python train.py --n_layer=13 --d_model=256 --n_head=4 --n_kv_head=1 --head_dim=64 --d_mlp=512 --vocab_size=3789 --activation="swiglu" --norm="rmsnorm" --norm_place="pre" --norm_eps=1e-05 --positions="rope" --rope_base=10000.0 --rope_fraction=1.0 --qk_norm=false --attn_scale=0.125 --bias="none" --tie_embeddings=true --parallel_block=false --init="normal" --init_std_qkv=0.0257 --init_std_o=0.00504 --init_std_up=0.0257 --init_std_down=0.00356 --init_out_by_depth=true --optimizer="cautious_adamw" --lr=0.00189 --lr_mult_qkv=0.7 --beta1=0.9 --beta2=0.99 --lr_head=0.0118 --grad_clip=0.5 --warmup_steps=263 --schedule="wsd" --decay_fraction=0.83 --decay_shape="linear" --final_lr_fraction=0.0 --batch_tokens=65536 --seq_len=512 --doc_mask=true --train_tokens=236000000 --steps=3602 --dataset="wikipedia_en"
MLP neurons of a small language model. Each row is named by its layer, matrix (gate and up: input weights) and neuron, and shows model dimensions 32-127. Each number is 128 + 24 x the weight over its row's rms, rounded and kept within 0 to 255. A neuron's up and down rows have the sign that makes its largest values positive.
Before each neuron's rows, "fires on" lists the tokens most often at its 100 highest values on Wikipedia text that the model never trained on; "fires after" lists the tokens most often just before its 100 highest values on Wikipedia text that the model never trained on. A number after a token or word is its count.

fires on: "1" 60, " major" 18, "M" 7, "m" 6, " other" 4
fires after: " " 59, " Mah" 4
L4.gate238 [133 123 163 178 143  70 119  93 141 105 115 111 145 143 109 119 131 100 130 127 145 126 130 139 140 153  89 126 146 119 123 109 158 132 127 121 105 143 154 151 160  72 148 143  82 162 103 175  98 162 106  72 127 145 134 140 147 105  89 130 148 151 139 115 129 137 152 120 121 131 132 155 157 101 144 142 115  88 138 107 133 122 126 115 105 119 123  94  76 130 111 126 124 102 102 131]
L4.up238 [117 116 114 143 148 138  74 168 126  82 143 147 108 129 146 131 130 102 149 135 129 123 169 108 144 176  90 134 126 174 206 134 142 144 110 115 164 145 162  97 172 149 140 150 150 125 120 105 130  94  78 104 117  80 154 119 164 181 113 183 131 161 160 143 153 132 120 136 123 110 119 122 127 130 141 147 160 136 105 111 112 139 141  81  91  93 122 146 115 152 107 118 108 131 111 111]

fires on: " " 32, "ue" 9, "l" 6, "ab" 4, "-" 4
fires after: " |" 26, " Al" 23, " U" 15, " Val" 8, " al" 4, ":" 4
L5.gate363 [105 129 149 120 145 143 103 123 122 127 126 163  93 142 119 139 124 137  91 132 133 120 107 162 145 140 100 123 107 100  99  88  92 173 154 155 138 159 121 150  76  94 109 100 125 123 150 136 169 126 137 138 105 119 132  99 142 139  77 112 152  88 133 133 164 128  97 126 132 142 130 148 106 118 153 127 121 106 153  90 130  99 134 180 133 116 120 141 150 188 131 130 129 128 126 137]
L5.up363 [136 104 146 144 165 162 114 158 127 139 200 148 120 154 115 104 120 152 153 130 138 127 118 125 126 105 149  96 140 124 124 140 115 115 118 108 163 141 158 110 162  62 105 158 171 137 122 141 133 170 132 118 116 113 118 111 130 115 110 148 161 137 135 155 150 156 134 125 160 119  98 133  87 101 139 130 123 138 157 126 124 131 105 141 144  99 119 143  72 127  92 108 175 110 135 140]

fires on: "y" 22, "8" 13, "9" 11, "5" 9, "3" 8
fires after: "1" 41, "2" 13, " " 12, "B" 5, "ount" 4
L5.gate125 [153 131 108 158  98 157 115  94 117 132 132 151  76 120 141 173 105 103 128 158 144 133 148 141 110 158 139 124 103 119 124 105 133 158 139 124 112 150 103 138 108 169  96 141 115 132 148 138 135 167 124 129 138 173 126  99 134 120 106  93  90  73 125 147 143 102 132 143  56 124 126 151 157 148  93 139 111 141 151  94 100 106 183 107  71 172  97 125 102 172 119 153 135 100 156 147]
L5.up125 [115 105 133 153 144 152 139 102 155 121 141 111 109 126 137 165 112 125 136 162 155 149 109 108 128  94 158 123 180 100 142 134 114 115  84 115 113 155 125 137 143 168 148 121 132 153 113 121 122  85 125 133 115 163 113 136  99 114 117 103  68 154 138 108 102 106  92 143 148 140 170  69  98 135 108 103 157 123 156 120 117 125  95 157 156 132  82 145 127 117 136 116 129 103 125 128]

fires on: ":" 32, " st" 24, " +" 18, " short" 12, " TV" 6, " %" 5
fires after: " |" 30, "3" 12, "4" 12, " a" 6, "5" 5, " the" 5
L3.gate258 [136 148  84 144 102 101 105 113 144 139 118 116 111 126 123 135 143 171 123 116 151 140  97 146 133 163 127 112 133 134 108  87 129 134  81 160 126 168 129 134 111  75 138 106 112 122 100 107 170 197  64 140  99 149 138 131 116 135 178 106 148 147 115 121  97 150  79 124  82 131  90 136 126 124  90 162 140 143  88 119 145 113 137  68 101 130 142 116 166 146 109 149 102 162 130 117]
L3.up258 [155  77  91 111  86 100 102 194 102 143  87  78  96 143 129 117 120 161  82 125 185 135 119 162 132 149 155 120 105 159 168 115 120 129 133 149 140 181 130 133 133 136  98 152 118 127  72 104 126 130 108 146 114 110 139 136 121 125 135  89 123 104 107 126  99 108 118 124 165 114 119 101 135  72 139 131 149 135 124 108 107  90 140 110 131 104 106 148 128 141 124 123 153 128 158 119]

fires on: "ant" 23, "ed" 13, "os" 9, "ot" 5, "en" 5, "au" 5
fires after: " P" 24, " p" 13, " pl" 10, "all" 8, "ubl" 4, " Pl" 4
L3.gate70 [122 119 114  97 170 138 127 116  92 105 123 115 115 139 114 129 107  96 150 130 107 113 171 103 157 155 118 132  91  90 127 156 152 128 148 146 171 111 108 154  98 148  89  89 103 106 138 123 118 111 110 154 120  63  55 115 147 120 105 143 166 156 165 111 148 133 153 153  96 132 132 153  99 124  47 141 131  96  99 104 128 150 144 112 139 146 135 130 102 138 153 178 118 112 123 140]
L3.up70 [120 101 155 126 124 114 150 154 108 138 125 120 177 129 109 138 158 145 140  81 147  98 124 145 125 129 154 127 139  73 155 140 146 158 140 105 133 116 129 113 116 115 103 113 134 130 174  84 110 133 119 144 155  94  97  69 133 114 146 138 158  74 148  99 118 151 144 141 120 131  88  72 112 102 121 171  98 111 139 121 135 164 123 107 165 136 116 119 119 101  81 143  95 138 108  85]

fires on: "en" 42, "O" 8, "os" 7, "s" 6, "ers" 6, "au" 6
fires after: " P" 39, " p" 6, "all" 5, " Album" 5
L8.gate208 [109 178 123 125 142 148 124 135 114 100  92 146 131 111 113 131 112 134 135 139 119  95 123 112 104 162 102 137 125  92 154 138 155 155 119 117 115 130 152 124 124 176  93  85 144 178 169 129 116 119 154 148 174 137 170 150 134 125 109 118 121 105 100 131 112 104 137 126  94 154 113 128 165 174 126 167 171  94 155 137 147 161 139  99  94 134 146 130 122 120 131 122  88 166 108  93]
L8.up208 [121  92 139 147 129 152 161 125 133 185 124  95 153 166 131 142 102 120 140 109 134  73 152  75 126 120 128 114 103 105  77 122 145 115 136 135 167 122 108 114 169 131  88 123  92 122 156 127 128 159 141 104  94 140  85 130 107 138 139 146 153 107 117 121 142 125 100 139 157 115 115 103 118 106 132 181 161 141 116  89 147 128 153 143 128 114 125 136  54 111 118 106 116 119 103 149]

fires on: " I" 48, " Ab" 16, "as" 10, " out" 5, " As" 5
fires after: " |" 19, "," 15, " the" 9, " M" 9, "-" 7, ":" 6
L2.gate344 [116 122 108 117 114 102 130 150 130 103 132 131 140 114 147 131 133 138 129 126 128 152  79 130 147 113 123 108 110 148 109 105 140 118 140  93 135 120 160 133 105 124 125 102 109 115 131 135 143 114 125  82 130 106 105 115 141 140 153 116 137 109 124 151 122 119 134 128  84 198 162 151 141 113  91 112 133  83  89 127 134 129 142  99 143 144 154 109 147  79 121 127 118 128 165 147]
L2.up344 [119 121 148 145 139 119 145 108  80 128 136 149 123  89 161 153  84  95  88 121 137 126 130  98 134 123 155 160 156 156 159 142 119 114 153  99  86 116 132 133 152 104 111 146  83 133 117 115  84 139 130 137 154 131 134 135 177 138 146 113 159 153 128 112 172 114 106 112 116 155 110 122 110 103 144  96 131 116 158 144 119  95 143 100 124  97  81 174 118 145 112 153 124 108 109 122]

fires on: " " 43, " the" 33, "1" 6
fires after: " on" 20, " of" 14, "On" 11, " On" 8, " At" 7, " " 7
L10.gate181 [150  54 168 155  99 121  94 119 152 145 110 119 126 116 156 144 122 130 144 113 164 153 111 154 173 134 155  89 128 109 171 130 125 150 137  97 156 149 111 171 168 108  98 142 116 153 122 115 129 137 114 116 127 114 119 105 128 120 133 157 144 139 123 140 114  81 107 116 117 167 117 144 148 157 124 104  87 125 147 111 125 160 115 135 114 114 127 131 106 114 141 124 177 140 152 110]
L10.up181 [141 121 114 133 146 157 131 147  75 107  93 137 160 123 124 169  94 124 138 113 135 161 131  65 147 157 137 136 131 169 128 123 113 108 158 102 129 101 149 128 128 122 117 158 123 138 138 141 121 103 110 105 156 131 126 136 106 114 150 103 129 154 122 123 101 139 180 142 141 164 145 162  90  95 141 145  90 110 165  79 120 148 105 123 126 159  93 154  99 122 115 147 118 139 109 146]

fires on: " York" 23, "o" 11, "ro" 6, "awa" 6, "ir" 5
fires after: " New" 23, "en" 10, "a" 8, " Wh" 8, "et" 6, "tt" 6
L4.gate40 [151 110  99 131 120 165 121 143 150 176 162 137 125 114 132 100 121  78 117 126 138 107 118 142 103 134 118 133 114 108 164 130 117 147 144 126  75 150 100 144 110 131 124 154 101 103 123 140 112  93 148 125 146 113 133 111 148  85 123 130 178 115 116 111  85 165 118 170 137 160 126 131  98 106 116 144 154 167  97 133 120 189  95  98  98 126 137 159 139 150  93 137  95 163  96 125]
L4.up40 [137 114 165 113 130 135 137 128 136 120 147 116 113 154 153 151 111 164 139 138  72 129 130 121 129 131 131 121 157 140 104 129 128 111 118 156 109 129 162 114 142 115 104  98 151 112 117 142 127 147 174 134 156 148 153 101  95 117 169 104 122 136 133 135 103 164 126 108  96 113 172  95 130 163  91 128 154 106 122 132 129 114 115 102 138 142 118 115 164 115 125 168 171 171 152  95]

fires on: "." 68, "9" 22, "°" 7
fires after: "1" 23, "s" 11, " F" 10, " W" 10, " v" 5, " Mr" 5
L4.gate287 [149  97 152 113 119 172 130 131 128 190 104 202 111  75 145 146 176 145 121 122 114  98 130 155 137 146 125 158 136 102 119 107 110 170 127 146 136 147 108 146 151 107 108 114  94 146 134 136 140 101 140 160 122 112 132 160 119 137 118 115 117  93  93 112 157 136 110 161 121 137 139 114 117 139 139 111  86  78 100 169 124 114 123 128 151 108 130  94 121 124 130 111 137 113 108  94]
L4.up287 [110 101 112 142  98 124 107 129 135 121 150 153 138 104  96 108 126 111 100 106  89 152 118 132 123 173 143 153 133 129 127 123 137 178 128  86 129 111 132 153 112 131 144 119 168 156 143 165 210 111 143 172 167 119 124 119 126  98  96 150 120 101 180 121 134 117 112 188 151 125 128  93 162 148 112 116 110  96 129 127 129 101  87 115 174 112 163 132 168 103 151 123 123 149 153 151]

fires on: "ad" 15, "idge" 10, "ast" 10, "ood" 9, "ard" 9, "ill" 8
fires after: " Br" 18, " Le" 15, " h" 9, " Bl" 8, " br" 7
L3.gate143 [104 105 118 164 104 117 142  99 108 131 110 104 153 117 126 116 128 151 144 125 131 122 112 145 150 146  69 129 140 108 168 134 123 109 161 148 131 153 104  93 166  94 104 126 131 174 132 158 136 153 137 100 155 127 107 108 101 130 136 152 137 141  88  94 152 124 130 138  85 127 117 123 145 131 126 161 134 113 113 125 156 146 127 129  93 142 113 107 157 131 120  78 129 145 117 138]
L3.up143 [ 93 138 134  95 107 133 121 168 145 159 136 129 115  77 130 123 171 109 120 138 114 152 132 141 117 148  84 158  71 141 152 123 145 136 146 135 135 113 150 151 150 139 165 136 130 102 134 144 149 109 111 126 150 122  82 117 161 147 139 140 140 142 170 137 128 134 126 136  98 136 111  94 112 113 134  89 130 134 149 180 147 133 158  94 124  92 133  98 135 127 124  83 100 105 137 126]

fires on: "9" 20, "3" 13, "6" 13, "-" 7
fires after: "1" 30, "2" 24, " " 8, "\n" 7, " H" 6
L3.gate395 [137  95 101 137 162 145 176 108 141 144 131 119 100 135 117 147 137 180  98 155 138 125 100  99 121 123 127 133 142 102 174 179 127 128 141 133 132 172 122 103 151 101 129 103 141  83 107 114 161 169 139 119 141 153 117 100 140 174  88 116 137 137 141 160 152  87 135 117  89 144 152 148 192 136 133 121 153 125 102 134 120 138 104  97 109 139  96  94 156 133 166 137 121 140  87  77]
L3.up395 [175 116 160 123  93 160 109  71 171  98 144  83 106 172  80  91 154 105 141 147 111 121 120 145 118 120 138 130  66 147 145 136 124 143 110 134 100  92 111 135 142 160 146  96 124 118 147 125  97 154 122 126 114 129 127 163 115 141 149 134 112 135 144 124 101 158 119 102 127 174 150  42 118 124 127 149 164 123 160 126 116 144 168 125 156 129 135 123 157 163 138 101  95 197 173 103]

fires on: "y" 24, "e" 14, "all" 12, "on" 12, "uth" 8
fires after: " R" 16, " Stev" 12, "end" 11, "d" 9, "R" 6, "and" 5
L2.gate86 [154 134  86 129 121 103 139 138 157 132 107 115  75 130 116 103 136 171  97 142 140 143 125  99 134 171 135 123 120  96 121 161 130 140 135 167 172 144 120 104 144 134 125 148 131 118 124 130 143 168  93 155 146 133 132 138 156 107 111 112 120  98  51 142 168 142 140 181 100 145 133 137 125 106 130 125 137 114 146 162 136 120 170 129 119 143 129 166  93 108 113 146 149 146 145 108]
L2.up86 [179 140 106 120 146  98  93 143 164 124 129 116 125 124 130 161  89 103 130 142 137 177 140  82 134 155 127  74 124 151 117 151 130 119 126 152  96 155 106 116 140 154 108 154 137  92 118 141 118 106 116 141 123 145 101 180 104  98 128 144  96 139  83 114 145 103 115 175  84 151 157 146 118 138 171 114 145 109 131 116 155 108 161 146 106 128 110 145 128 102 138 157 127 139 146 103]

fires on: "1" 25, "8" 15, "7" 15, "2" 9, "3" 8, "9" 7
fires after: "1" 31, "2" 17, "0" 10, "9" 7, "8" 4, "3" 4
L4.gate128 [155 123 155 163 105 140 147  93 117 135  90 143 114 129 114 164 124 159 141 126 113 105 151 134 110 153 136  96 165 112 148 150 134 123 145 154 124 135 138 113  99 158  88 110 172 126 145 161 136 153 151  81 112 119 126 126 133 175  97 126 112 105 142 133 113 160 122 130 153 152 149  95 123 134 156 141 109 111 110 110 160 136 153 112 136 100  72 180 148 116 161 137 146  72  96 115]
L4.up128 [123 122 150 114 149 147 133 135 138 113 108 138 147 142  92 131  95 117 132 133 146 138 133 123 118  91 128 118 113 121  97 114 152 150 137 109 121 145 113 131 117 125 163 106 111  92 141 124  76 106 200  92 175 123 131 126  93  99 107 152 173 121 112 122 115  99 175 131 132 103 142 150 144 155 128  98 161 140 125  85 129 126 121 144 141 129  91 127  90 104 144 141 107 121 102  86]

fires on: "d" 31, "f" 23, "b" 16, "g" 6, "t" 5, "lo" 4
fires after: "-" 47, " (" 23, " \"" 9, "{" 6
L3.gate495 [157  96  81 144 144 140 147 143 102 132 149 128 121 162 128 135 126 175 115 117 117 135 152 138 131 131 128 125 149  92 135 166 154 124 113 160 114 186 134 159 121 116 131 164 137 161 118 112 157 102  94 146 120 122 134 151 146 109  92 132 119 102 159 196 121 137 172  98 118 103 160 133 109 150 104 152 135 167 134 132 124 114 141 145 102 106 128 115 101 119 135 116 112 151 158 138]
L3.up495 [123 114 141 126 115 117 119 112 132 162 154 116 142 141 126 127 148 155  79 128 119 136 146 152 109 186 131 157 150 185  98 131 170  80 108 162 140 131 143 125 149 106  64 144 165 136 137 112 158  89 114 120 131 104 127  96 129 144  99 131 107 139 125 118 140  80 102 117 132 120 158 143 137 126 130 139 115 150 131 145 144 100 116 158 121 136 118 164 118 123 129 144 126 101 124 148]

fires on: "and" 45, "ation" 7, "e" 7, "oup" 5, "aff" 4
fires after: " St" 15, " st" 11, " R" 10, " c" 9, " gr" 6, "st" 6
L3.gate162 [109 101 116 165 138 108 145 120 118  94 151 115 102  75 147 145 157 106 110 126 161 105 139 117 150  91 168 160 132 158 142 123 133 192 152 101 155 145  85 123  95 128 134 143 142 163  99 109 119 135 121 181 153 153 123 159 128 161 116  99 128 127 134 181 133 141 142 141 122 149 141 130 121 148 139 118 111 139 105 112 129 113 123 118  78  89 142 124 125 112 145  84 165 160 139 152]
L3.up162 [141 145 111 130 186 135 142 114 114 134  90 145 137 122 105  98 130 139  34 133 112 136 125 118 131 163 122 114 167 128 117 111 119 137 119 113 160 141 109 120 126 120 134 133 110 121 120 110 130 149 120 106 103  79  96 114 115 139 119 118 121 136 106 137  94  78  67 125 148 106 144 151 156 116 117 152  95 146 141  98 117  85 131  98 164 151 117  95 127 172 155 135 115  64 113 148]

fires on: "\n" 29, "fess" 8, "ight" 8, "end" 4, "e" 4
fires after: " =" 18, "." 11, " F" 7, " Pro" 6, " tr" 5, "rib" 5
L4.gate259 [108 187 148 145 143 138  88 133 114 142 136 143 107 119 128 147 130 149 159 133 132  64 124 157 129 132 163 143 117  71 120 134  84 129 124 155 102 138 126 116 115 158 118 136 100 131 116  85 144 152 114 122  91 128 143 132 115  80 131 185 133  73  94 107 109 107 101 162 114 117 132 188 110 127 129 143 150 146 140 128 120 103 100 123 102 141  94  93 109 113 129 134 100  98  70 105]
L4.up259 [113 128 175 120 100 157 155 160 126 147 118 100 141 148 157 150 168 138 113 140 120 101 104  83 122 119 163  93 182 120  91  98 106 179 148 105 123 143 125  98 118 130 165 133 119 128 127 100 166 110 160 136 112 114 144 109 101  74 153 127 109 127 107 134 168 101  91 111 137  73 100 129 124 183 150 150 129 123 129 151  89 138 103  70 114 146 118 134 100  87 130 123  96 136 124 127]

fires on: "9" 17, " head" 13, "8" 13, "ach" 7, "ff" 5, "k" 5
fires after: "1" 31, " Be" 10, " F" 6, " E" 5, " She" 4
L3.gate477 [133 138 146 126 105 136 129 133 128 158 139 105 123 129 123 116 131 100 177 130 162 159 136 115 153 163 108 138 145  82 112 103 119 134 145 143  88 151  79 126 183 108  93 128 129 103 130 152 124  92 125 133  88 126 156 142 142 153 136 134 175 125 109 129 180 151 143 183 106 163 139 143  97 124 122 146 109 132  90 150 165 146 136  89 133  93  96 131 102 102 126 124 161 145 157 134]
L3.up477 [117 137 133  97 144 107 110 122 121  99 175 100 165 153  94 118 156 154  97 125 149 139 110 138 126 112 107 158  83 129  93 125 101 143 112 129 144 125 100 162 128 124 146 106 135 145  88 123 107 124 101 138 111 145  73 115 146 122  88 130 116 100  97 162 146 146 111 124 113 156 132 129 138 101 122 163  85 138 129 102 139 100 149  96 109 123 159 100  97 106 126 127 152 142 142 147]

fires on: "\n" 93, "—" 6
fires after: "." 64, "\n" 24, ")." 4
L3.gate511 [120 115  98  99 123 104 152 131 105 150 126 121 120  86 125 117 140 117 126 133 115 123 162 139 151 173 127 125 118 131  98 167  81 154 153 155  99 155 113 136 154 160 102  98 146 137 107 120 132 109 171 133 139 101 128  93 124  96  97 134 119 126 144 133  99  86 138 164 154 112 131 140 163 140 139 182 127 132 146 149 132  88 179  92 120 134 128 130 110 126 116 130 131 129 141 119]
L3.up511 [ 78 148  91 143 145 104 123 147 125 164 142  60 133 162 129 131 136 115 121 119 121 135 155 125 127 137 146 128 116 136 104  90 115 107 139 118 112 154 128 105  83 189 133 103 124 141  75 160 128 158 165 134 121  94 125 118 113  99 141 141 124 135 154 140 158 157 137 148 125  69 105 115 138 129 136 156 134 140 154 135 170 161 179 102 171  77 137 132 109 146 135 107 109 127 150 124]

fires on: "\n" 52, " an" 18, "a" 12, "ief" 7
fires after: "\n" 34, " =" 15, " is" 8, " was" 7, " Sant" 6, " ch" 5
L8.gate93 [102 116 130 145 133 121 155 154  75 173 109 127 131 141 183 153 174  90 124 137 143 141 108 140 149 139 134 108  87 141 105 125 173  92 129 171 117 130 111 156 150 132 159 115 130 121 141 112 150 113 173 128 138 119 150 144 100 120  90 107 118 124 124 142 103 139 113 150 121 140 140 142 158 113 149 122 123 132  97 136 144 149 168 120 121 150 161 158 128 106 169  77 114  72 109 120]
L8.up93 [118 145 116 108 144 150 117 146 162 134  98 106 135  75 160 128 140 175 128 126 110 132 143 144 119 114 114 142 109 152 143 158 140 146 168 155 140 140 139 139 103 148  96 107 104 104 118 127 100  57 123 128 105 117 119 119 173  90 100 141 131 114 156 109  99 178 144 142 150 149 156 146 132 111 143 159 117 116 127 106 141  96 166 118 130 139 100 127 103  94 129 141 116 108 113 122]

fires on: "9" 63, "6" 10, " every" 4
fires after: " " 64, "–" 8, " m" 4
L4.gate470 [178 105 122  90 118 150 133 111 132  95 136 184  93 119 143 115 112 134 137 132 180 111 107 122 144 122 162 131 107 172 138 125 111 175 117 119 121 118 121 151 142 119 108 136 124 137 161 153 168 153 152 106 114 121 135 108 103  91  99  97 142 138 131  80 104 144 101 140 142 154 144 104 120 140 124 133  99 121 150 168 123 142 138 130 182 111  84 132 124 132 123 171 148 156 120 185]
L4.up470 [156 130 154 117  95 132  91 157 156 119 131 140 131  96  86 145 131 114 109 112 140 146 142  84 112 169 118 103  96 101 143 151 147 159 131 142 129 102 140 148  90 135 178 130 101 154 137 151 137 165 127 117 170 132 136 146  86 128 135 165  83 122 139  81 130 133 115 113 160 117 105 149 138 172 117 133 132 136 140 126 144 180 125 156 140 127  99 145 182 164 111 115 122 161 129 140]

fires on: "1" 44, "2" 28, "3" 17, "ig" 5
fires after: " " 86, "r" 4
L4.gate28 [129 132 125 160 120 147 175 116 108  98 124 105 141 115 155 115 162 161 111 123 151 123 142 145 178 154 135 141 105  89 128 104 140 111 139 152 120 109 169 158  94 139 123  96 129 114 113 165  93 163 104 115 155 132 115 182 128 106 105 148 128 116 135 150 104 131 120 145 130 109  92 136 107 113 123 150 146 161 161  96 155 140 157 127 116 121 106 147 107 138 116 151 104 119 117 109]
L4.up28 [160 130 136 141 121 178 174 168 113  93 127 181 128 144 127 133 125 120 123 117 146  67 143 128 134  93 144 131 136  98 194 131 129 138 139 100 169 131 134 107 116 156 130 119 174  99  83 104  95  98 160 125 125 132 143 133  84 139 122 137  87 122 146 109 110 112 115 113 114 152  89  87 117 138 136 140 143 158 142 105 148 137 150 155 125 113 110 134 113 142 104 162 146 133 142 150]

fires on: "2" 34, "f" 16, "s" 11, " ex" 7, "ters" 4
fires after: " " 37, " in" 8, " pro" 8
L10.gate266 [143 106 140  72  99 134 120 112 118 167 108 142 112 153 142 164 152 162  76 116 138 124  92 149 165  67 143 106  98 124 148 119 141 141 122 115  98 156 131 152 186 150 119 127 116 165 129 118 118 103 152 138 144 122 143 113 128 141 183 120 154 145 187 106 116 117 101 152  77 136  92 181 142 152 119 128 100  84 129 130 136 138 105 137 128 110 144 153 127 125 151 157 136 108 100 118]
L10.up266 [100 109 114 159 116 101 159 129 125 102  88 144 160 133 109 147 138 126 116 125 120 142 150 127 150 116 116  75  94 126 151 160  98 142 101 125 137 129 129 106 158 117 110 195 109 118 201 156 128  88  89 103 131 130 142 150 151 106 153  73 151 114 162 155 136 144 120 159 126 138 119 147 164 142 128 120 109 145 136 128 142  90 122 148 175 141 130 180  64 107 113 137  75 131 124 138]

fires on: "w" 21, "d" 15, "st" 13, "ly" 9, "ra" 9, "y" 8
fires after: "-" 29, " under" 13, " inter" 7, " \"" 6, " (" 6, " p" 5
L3.gate340 [142 122 142 162 163 149 135 145 148 124 156 125  98  97 120 155 124 161 166 141 142 123 127 147 145 125 102 145  93  78 119 101 151 127 139 149 116 137 149 150 115 169 137 152 139 152 151 131 129  84 116 108 139 145  99 149  91  97 157 132  98 126 130 141 115 124 153 128  94 138 159 147 122 121 133 154 110 113 146  95  87  97 111  97 109 143 152 134 144 120 133 178 101 135 169 136]
L3.up340 [131 130 113 147 125  91 124 107  99 143 127  95 173 137 173 105 100 110 127 120  95 142 125 141 127 143  80  97 120 166 137  94 185 114 162 142 130 151 179 101 128 108 164 104 114 134 153 116 111 100 129 150  95 115  81 158 109 150  97 109  96 133 128  86 163  90 137 103 109 140 131 121 137 108 126 127 169 147 163 139 131 101  92 118 152  92 127 145 108 146 123 153 144 109 151 103]

fires on: "\n" 37, " +" 8, " se" 5, " short" 5, "-" 4
fires after: " |" 47, " his" 5
L10.gate169 [144 153 134 190 112 180  96  94  98 125  98 100 137 161  98 116 114 128 144 144  92 155  93  93 138 137 143  93 112 154 119 128 156 141 119 161 171 153 145 103 133 104 133  92 118  95 102 124 115 163 123  92 116 144 137 133  85 139 180 130 137 136 142 150 135 107 127 132 104 118  98 110 109 125 163 119 127 110 161 102 161 135 111 124 125 126 184 170 132 148 126 104 130 152 111 101]
L10.up169 [140 115 145 138 155 145  83 121 130 105 141 126 116  75 122 125 153 129  97 142 175 141  96 149 142 126 115 107 122 109  93 157 134 103 168 178 134  78  97 139 122 151 186 136 113 109 103 101 115 114 143  89 139 159 151 101 115 135  78 134 129 124 167 108 103 168 123 143 132 122  90 117 121 165 142 140 121 157 127 165 130 126 156 110 115 136 118  95 136 146  77 115 179 117 122 109]

fires on: "s" 35, "." 13, "r" 10, "ol" 7, "h" 7, "z" 5
fires after: "0" 16, " v" 11, " Mr" 11, " R" 6, " M" 4, " K" 4
L4.gate51 [119 151 142 134 125 106 143 188 124 110 159 153 132 130 169 106 126 147  86 111 129 180 126 119 143 152 137 121 124 100 132 168 121 137 169  79 112 120 102 148 109 186 141 151 125 179 123 129 136 107 150 118 147 115 116 127 139  95 138 122 134 106 105  33 141 107 116  82 182 144 111 119 119 161 116 128 118  96 134 118 117 120 100 103 122 155 166 118 125 128 113 119 135 147 155 154]
L4.up51 [112 153 145 155 144 148 115 128 120 142 201 146 146 121 108  98 129 130  89 141 175 135 117 149 131  80 115 145 133 131 139 123 161 152 170 112 150 144  96 115 137 136 113 115 124 110 117 113 114 143 121 134 173  89 100 177 159 117 110  87 130 125  93 106 162 153 134 114 105 130 147 134 143 146 118  97 117 117 121 165 123 194  96 125  92 121 140 151 125  96 139 158 113 122 136 118]

fires on: "-" 74, "\n" 10, "ther" 4, " married" 4
fires after: "\n" 74, " who" 5, " Bro" 4
L4.gate245 [100 115 136 106 159 144 100 135 100 111 124  92 116 111 101 124 201  78 142 132 139 126 113  96 145 155 102 101 142 110  92 122 131 196 127 155 109 125 134  95 136 144 158 117 130  93 108 124 112 117 102 124 156 143  84 104 168 158  88 138 137 124 124  86 104 128  91 174  86 108 118 130 164 138 138 168 141 122 135 142 136 134 178 169 142  97 117 116 132 145 122 110 114 149 109 116]
L4.up245 [119 113 103 105 107 137 104 121 175 151 148 144 152 111 114 164 131 132 167 132 100 114 108 136 132  93  97 123 141 154  89 117 157 147 123 145 105 129 192 129 117 128 185 115 150 109 135 108 108 123 119 142 145 121  95 141 144 143 122 133 138 158 136 146  85 141  90 189  91 109 103 159 182 149 146 126 118 113 199 107 117 130 149 136 159  81 168 137  77 174  84  70 129 129 165 106]

fires on: "\n" 57, "atter" 5
fires after: "." 41, "\n" 8, ")." 5, " r" 5, " l" 5, " t" 4
L3.gate305 [ 96 159  87 115 132 102 148 122 156 126 159  71 108 124  75 124 133  87  98 104 154  99 107 108 171 141 149 136 136 100  94 207 129 141 153 133 109 129 116 134 133 143 165 120 136 168 117 120 161 162 167 115 132 179  90 149 173 117 146 102 131 118 113 139  96 128 159 148 110 140 160 123  90 147 145 128 126 140 133 129 142 133 110 151 107 133 102 111 142 129 118 117 103 126 142  92]
L3.up305 [118 135 134 164 124 126 125 126 148 102 175 106 114 114  98 122 128 147 176 145 159  95 123 121 123 135 146 134  97 142 115 122 158 159 151 153 148 149 150 140  79 100 158  71 128 161  64 154  84 122 170 158 144 133 110 113 129 164  95 105 116 157 112 152 122 135 158 128 119 129 120 135 177 139 169 145 109 123 141 109 117 135 157 129 131 138 106  97 136 143  59 108 119 157  97 155]

fires on: "um" 28, "1" 26, " " 9, "ge" 6, "ats" 5, "ch" 4
fires after: " " 25, " Gr" 23, " M" 15, " A" 7
L4.gate5 [110 123 108 135 108 160  93 144 113 150 142 136  84 114 131 132  72 107 112 127 161  99 147 123 134  90 140  81  98 144  97 131 102 148 135 132 128 137  98 146 134  93 104 116 132 133 111 117 150 150 121 114  98  73  97 126 154 113 127 145 157 110 121 142 164 122 120 187 168 163 149 130 153 135  98  74 120 137 112 108 161  89 119 104 105 140 119 153  93 180 117 153 137  95 167 118]
L4.up5 [108 100 118 147 117 184 154 147 141 136 111 124 155 146 166 105 140 129 189 130 141 136 166 131 154 136 102 153 124 138 152 120 158 139 124 154 108 144 167 137 178 107  86 161  88 138 114 152 158 131 130  72 112 108 110 137  93 146 157  99 124 119 127  97 106 139 115 149 111 130 158 134 125 155 129 147 159 121 112 136 117 124 158 161 158 111 126 135 143 146 135 111 137 158 157 117]